MLP neurons of a small language model. Each row is named by its layer, matrix (up: input weights) and neuron, and shows model dimensions 80-143. Each number is 50 + 10 x the weight over its row's rms, rounded and kept within 0 to 99.
After each neuron's rows, "fires on" lists the tokens most often at its 100 highest values on Wikipedia text that the model never trained on.

L4.up510:59 47 40 55 48 65 60 59 46 56 49 57 70 51 48 48 37 47 48 57 45 43 48 53 35 56 66 54 46 47 42 59 61 53 33 55 64 54 49 69 55 58 60 47 34 37 38 44 46 45 52 63 59 51 52 70 51 43 67 40 54 54 36 56
fires on: ",", " and", ";", "stan"

L3.up281:57 38 46 46 52 58 32 59 56 43 54 66 48 32 29 56 50 51 34 52 58 50 64 42 41 54 44 69 48 45 53 31 56 37 48 59 40 32 47 57 66 58 38 53 45 43 58 46 36 35 61 43 57 46 43 42 46 43 54 59 63 33 60 27
fires on: " goal", " /", " footballer", " player", " goals", " ("

L6.up27:74 63 28 34 48 56 54 33 54 53 46 55 54 63 44 45 51 53 40 44 41 54 55 43 63 60 48 53 53 51 62 59 70 67 34 36 49 46 58 50 49 63 32 41 39 53 62 61 53 57 41 54 41 42 50 65 39 26 36 50 49 45 51 41
fires on: " |", "|"

L5.up159:46 35 46 54 75 62 47 41 59 44 36 53 39 60 64 48 54 53 36 43 65 56 65 52 49 48 56 53 61 38 60 32 63 66 51 39 54 60 59 57 39 53 61 45 58 48 45 44 57 43 63 56 47 51 52 45 52 56 43 38 52 50 54 56
fires on: "do", " of", "n", "rea", "z", "no"

L5.up221:67 43 45 40 70 50 37 30 43 37 58 54 46 70 54 54 58 60 56 62 44 21 48 47 50 60 39 55 40 56 63 46 38 47 41 55 35 54 49 58 44 78 49 62 45 36 52 58 58 40 44 53 55 46 33 44 44 52 47 74 40 44 44 63
fires on: "\n"

L4.up605:53 61 42 42 56 68 42 48 64 48 42 43 54 58 42 58 29 36 44 48 61 49 62 56 45 49 43 64 44 37 54 46 40 33 61 60 28 58 50 74 50 50 52 42 47 40 62 30 32 40 26 58 43 41 47 58 44 47 48 44 51 53 63 50
fires on: "'", "-", "nt", "er"

L4.up296:38 55 62 45 49 72 36 55 54 57 28 60 40 68 59 50 51 64 48 32 42 46 53 45 41 54 61 36 56 46 56 54 67 69 49 65 49 59 48 44 64 47 62 53 59 62 42 41 48 43 61 56 51 50 60 40 59 58 47 44 56 52 37 60
fires on: " =", "ea", " Wood", "iff", "ina", "tt"

L3.up472:56 74 60 42 29 61 53 44 33 44 71 49 50 49 46 64 65 36 36 52 66 44 44 53 62 59 40 46 55 55 58 38 45 59 49 58 34 44 42 56 48 45 42 34 40 58 53 45 55 53 59 46 51 46 31 44 66 39 61 56 40 66 69 36
fires on: "ing", "hing", "ator", "ng", " his", "ating"

L4.up65:48 49 55 53 57 61 55 47 53 39 42 49 62 57 53 59 59 50 46 45 55 48 60 43 48 78 56 49 44 58 36 30 53 51 54 43 42 53 34 41 41 58 53 50 48 47 51 71 68 46 67 51 57 60 63 52 57 59 66 48 47 26 34 60
fires on: "d", "t", "h", "m", "r", "ti"

L3.up127:59 58 58 36 59 59 37 52 54 42 44 51 68 29 46 59 30 41 48 64 47 38 41 43 41 49 35 46 33 39 69 44 59 54 52 40 52 54 43 44 40 52 49 49 51 51 40 48 55 56 48 66 36 61 29 49 58 64 39 47 43 37 41 48
fires on: ",", ";", " exc", "ical", " or", "y"

L6.up33:55 48 55 41 49 44 66 39 50 48 41 37 61 39 47 49 40 45 55 48 55 53 34 56 59 56 50 39 50 39 48 67 50 58 45 76 45 55 40 42 45 45 57 55 22 62 54 71 48 56 52 53 55 70 43 48 65 52 46 63 47 40 43 59
fires on: " =", " and", " also", "ly", " or"

L6.up74:56 54 65 66 47 53 39 52 63 43 37 59 53 48 43 46 47 50 41 37 55 61 77 43 47 43 51 42 42 46 58 55 39 40 77 35 42 64 48 59 52 50 49 63 57 54 39 58 54 71 57 54 64 53 50 57 58 54 56 44 43 44 47 36
fires on: "th", "t", "cess", "pr", "uff"

L4.up291:56 70 43 74 45 35 47 43 34 45 59 53 58 49 51 54 58 40 46 61 50 47 59 44 45 36 41 40 60 59 38 56 41 49 41 56 39 56 48 51 57 59 45 46 43 49 63 47 50 68 37 66 50 37 45 35 62 62 42 58 52 46 40 47
fires on: " to", " are", " |", " from", "-"

L6.up4:51 43 54 30 44 54 41 35 45 36 60 49 37 46 53 44 48 63 56 29 51 58 38 58 43 47 51 43 50 35 52 56 67 61 40 55 43 57 54 46 57 52 73 67 34 70 49 55 40 47 39 67 57 49 61 50 40 46 42 55 30 51 59 39
fires on: "ly", " to", "ally", " and", " already"

L5.up245:54 43 46 55 48 52 29 50 50 66 52 46 79 38 66 40 56 42 40 45 54 44 45 55 48 54 58 38 63 42 54 46 52 35 64 45 37 54 36 54 63 52 47 44 42 65 60 51 62 49 58 55 53 55 53 46 54 60 61 46 48 44 51 23
fires on: "pp", "-", "r", "xi", "vi", "ali"

L4.up504:49 59 30 50 45 44 41 53 52 34 40 64 48 41 50 49 27 54 49 52 56 42 52 57 47 52 54 69 47 51 53 52 48 42 49 49 27 36 36 63 46 52 46 59 36 43 47 55 36 57 41 52 42 65 41 42 46 49 45 36 47 59 53 52
fires on: ":", " (", "-", "ici"

L4.up524:54 74 46 60 50 53 49 46 53 41 45 69 41 45 54 35 37 47 36 44 62 49 57 46 34 64 33 49 49 63 44 25 44 44 50 63 72 48 39 55 44 57 39 53 40 26 62 42 48 37 55 74 51 48 48 66 57 65 45 62 52 52 39 71
fires on: "C", " di", "elli", " disc"

L6.up443:48 53 37 39 41 60 42 51 73 35 53 60 78 50 39 58 34 47 48 52 49 39 45 70 43 50 42 42 50 49 42 39 37 46 62 76 51 65 60 47 52 60 49 46 48 44 65 38 25 60 43 57 53 64 49 46 57 66 49 46 31 51 43 52
fires on: "r", "w", " no", "t"

L6.up225:43 52 46 58 55 64 43 35 59 50 58 50 61 64 71 49 57 37 56 41 50 54 66 47 52 57 53 27 51 49 67 41 45 37 57 44 48 57 45 64 58 52 57 28 69 48 52 51 71 44 53 59 49 58 46 42 48 53 54 40 58 54 64 47
fires on: "d", "t", "ed", "nt", "ct"

L5.up187:38 47 60 41 67 58 53 59 40 42 46 54 41 51 46 58 36 58 52 64 44 36 58 39 34 58 69 59 46 51 40 60 74 50 39 46 51 54 35 58 56 46 56 58 38 57 83 47 52 43 52 70 53 54 52 49 38 56 63 36 38 40 39 53
fires on: " and", ",", "ea", "'"

L6.up448:63 60 65 69 55 56 62 39 59 57 38 46 57 59 57 47 32 39 45 49 36 43 59 40 48 65 33 50 59 58 64 55 42 57 51 46 27 31 49 49 43 52 53 63 38 37 39 51 49 46 53 59 60 55 50 49 46 49 51 46 56 56 48 67
fires on: " |", " of"

L6.up459:52 44 43 45 57 35 47 57 51 45 61 56 58 60 36 54 50 28 54 56 46 49 42 54 54 65 32 62 59 52 63 73 39 56 59 38 35 40 50 47 59 51 36 52 51 56 54 33 47 24 64 46 60 44 50 43 66 53 47 52 66 48 40 48
fires on: "'", " \"", " int", " his", "\""

L7.up560:58 66 54 59 69 52 60 60 51 55 53 48 40 60 29 54 32 49 46 43 58 76 54 50 44 50 44 37 56 44 47 60 46 45 30 57 45 56 30 45 51 45 40 67 71 61 45 45 53 61 55 52 33 66 40 56 46 52 47 49 52 53 60 33
fires on: ",", " the", "oma", " of", "ea", ":"

L5.up194:61 51 43 38 42 57 50 54 41 37 53 47 52 75 56 55 50 35 64 49 45 38 50 36 47 37 56 63 39 37 58 32 45 58 67 34 55 39 49 47 53 48 40 40 37 51 56 57 64 44 63 55 57 59 34 45 48 51 74 53 53 64 68 55
fires on: "d", "ed", "ing", "eting", "ating"

L6.up276:60 74 50 62 58 52 56 51 50 59 61 46 43 52 67 56 45 45 42 42 53 45 50 55 57 61 51 42 30 60 51 54 56 35 46 53 45 45 47 46 73 46 48 48 59 42 42 44 69 41 55 45 48 51 38 54 63 31 57 52 50 53 48 48
fires on: "t", "ti", "f", "d", "al", "r"

L4.up295:84 58 59 56 59 49 49 45 55 58 55 36 69 60 55 61 59 47 37 24 38 50 51 36 41 60 45 44 50 40 41 48 54 62 49 54 52 30 45 56 41 51 53 52 52 49 49 62 44 44 54 45 58 41 55 54 41 36 51 68 48 28 39 57
fires on: " |", "{", " Apps"

L4.up620:48 52 61 61 39 47 52 49 50 34 46 46 65 35 55 67 46 61 28 53 49 56 73 52 57 42 48 35 53 46 52 38 55 52 63 57 45 56 49 50 61 52 51 54 30 59 67 41 63 67 41 53 59 60 50 36 63 54 62 45 42 57 50 45
fires on: "s", "r"

L4.up547:51 37 56 65 67 56 44 52 44 56 74 36 50 36 32 62 65 30 37 44 52 51 51 62 57 59 46 46 54 46 64 54 55 48 57 41 49 46 34 53 63 42 47 59 48 52 45 62 48 43 59 51 28 52 46 36 55 50 71 61 53 58 60 41
fires on: " \"", "\""

L5.up353:50 32 58 48 37 67 42 37 58 43 44 49 36 23 42 36 37 53 45 58 49 38 62 40 40 56 55 56 53 37 50 50 14 42 50 61 34 44 41 57 58 48 44 53 58 29 44 66 61 58 55 41 55 56 50 56 44 72 35 45 47 48 74 53
fires on: "s", " (", "-"

L4.up560:39 52 59 35 57 51 51 35 53 51 50 49 63 48 40 45 50 54 41 50 57 50 50 54 56 50 42 32 44 52 70 49 63 41 60 58 46 47 61 72 55 41 48 54 62 56 57 35 48 31 59 61 50 60 63 63 41 35 49 50 43 48 55 42
fires on: "-", "'", "h", " of", " as", " player"

L7.up271:43 57 46 28 68 64 46 56 49 41 50 50 72 57 44 80 45 66 55 43 45 49 46 37 51 63 56 39 48 38 58 53 64 37 42 37 67 55 38 64 48 31 52 40 51 35 51 49 57 54 52 62 59 56 41 45 51 67 58 43 72 49 66 60
fires on: "\n", ",", "-", " (", ";"

L3.up329:28 29 47 61 50 45 48 42 50 56 34 40 59 58 38 49 57 56 42 56 57 57 50 42 63 41 59 35 49 54 41 61 44 44 61 45 22 53 51 47 52 57 53 30 32 35 67 47 50 44 51 61 45 46 58 36 52 43 55 60 62 44 52 58
fires on: " re", "-", " Re", " su", " were"

L6.up229:39 48 54 54 57 53 59 58 49 54 57 33 50 57 50 50 40 48 47 52 54 39 43 66 41 58 44 49 56 45 48 47 23 58 54 57 21 35 65 64 35 72 41 65 63 47 48 60 54 46 41 55 53 67 51 38 51 47 63 79 49 42 63 49
fires on: "\n", "′", " |"

L7.up322:39 65 34 45 64 42 40 58 50 62 54 59 52 43 49 60 56 59 54 41 41 51 64 58 59 45 56 58 50 42 46 50 42 53 52 53 45 51 37 45 58 60 50 48 56 50 54 47 46 42 44 50 43 33 58 79 42 72 68 54 66 52 43 69
fires on: " to", "urb", "ist", "and", "'", "ond"

L6.up633:59 52 42 52 61 44 49 41 39 49 41 70 60 55 58 52 45 45 47 36 54 66 49 50 59 61 29 30 50 57 50 52 41 60 24 60 47 51 48 56 51 61 57 34 43 61 55 47 45 69 68 49 49 52 44 57 47 56 49 43 53 65 53 54
fires on: "=", " the", "The", " The", ":"

L3.up196:46 39 45 57 44 54 33 53 43 60 39 54 44 47 60 53 47 37 36 59 42 46 60 57 45 46 26 47 57 45 47 43 31 67 47 42 43 44 60 43 47 42 46 61 55 46 43 52 68 56 65 55 47 54 39 59 58 41 65 42 56 66 62 51
fires on: "–", " of", ".", " |", "ine"

L3.up83:46 48 35 43 70 54 35 53 34 56 54 41 43 76 58 67 48 64 43 65 44 43 48 39 46 79 44 65 41 49 56 58 49 68 50 45 36 45 50 73 60 60 34 58 42 37 40 72 35 58 51 50 55 49 45 55 67 41 59 53 49 62 34 56
fires on: "\n", "\n\n"

L5.up631:46 52 75 51 59 57 43 22 42 55 44 52 38 53 66 43 50 52 38 54 31 35 37 42 70 61 48 69 44 46 52 60 47 57 65 40 46 42 54 62 49 56 46 53 40 35 49 63 49 42 56 55 50 55 47 62 43 51 32 61 37 58 62 50
fires on: "=", " (", "\n", "\n\n", "led", " In"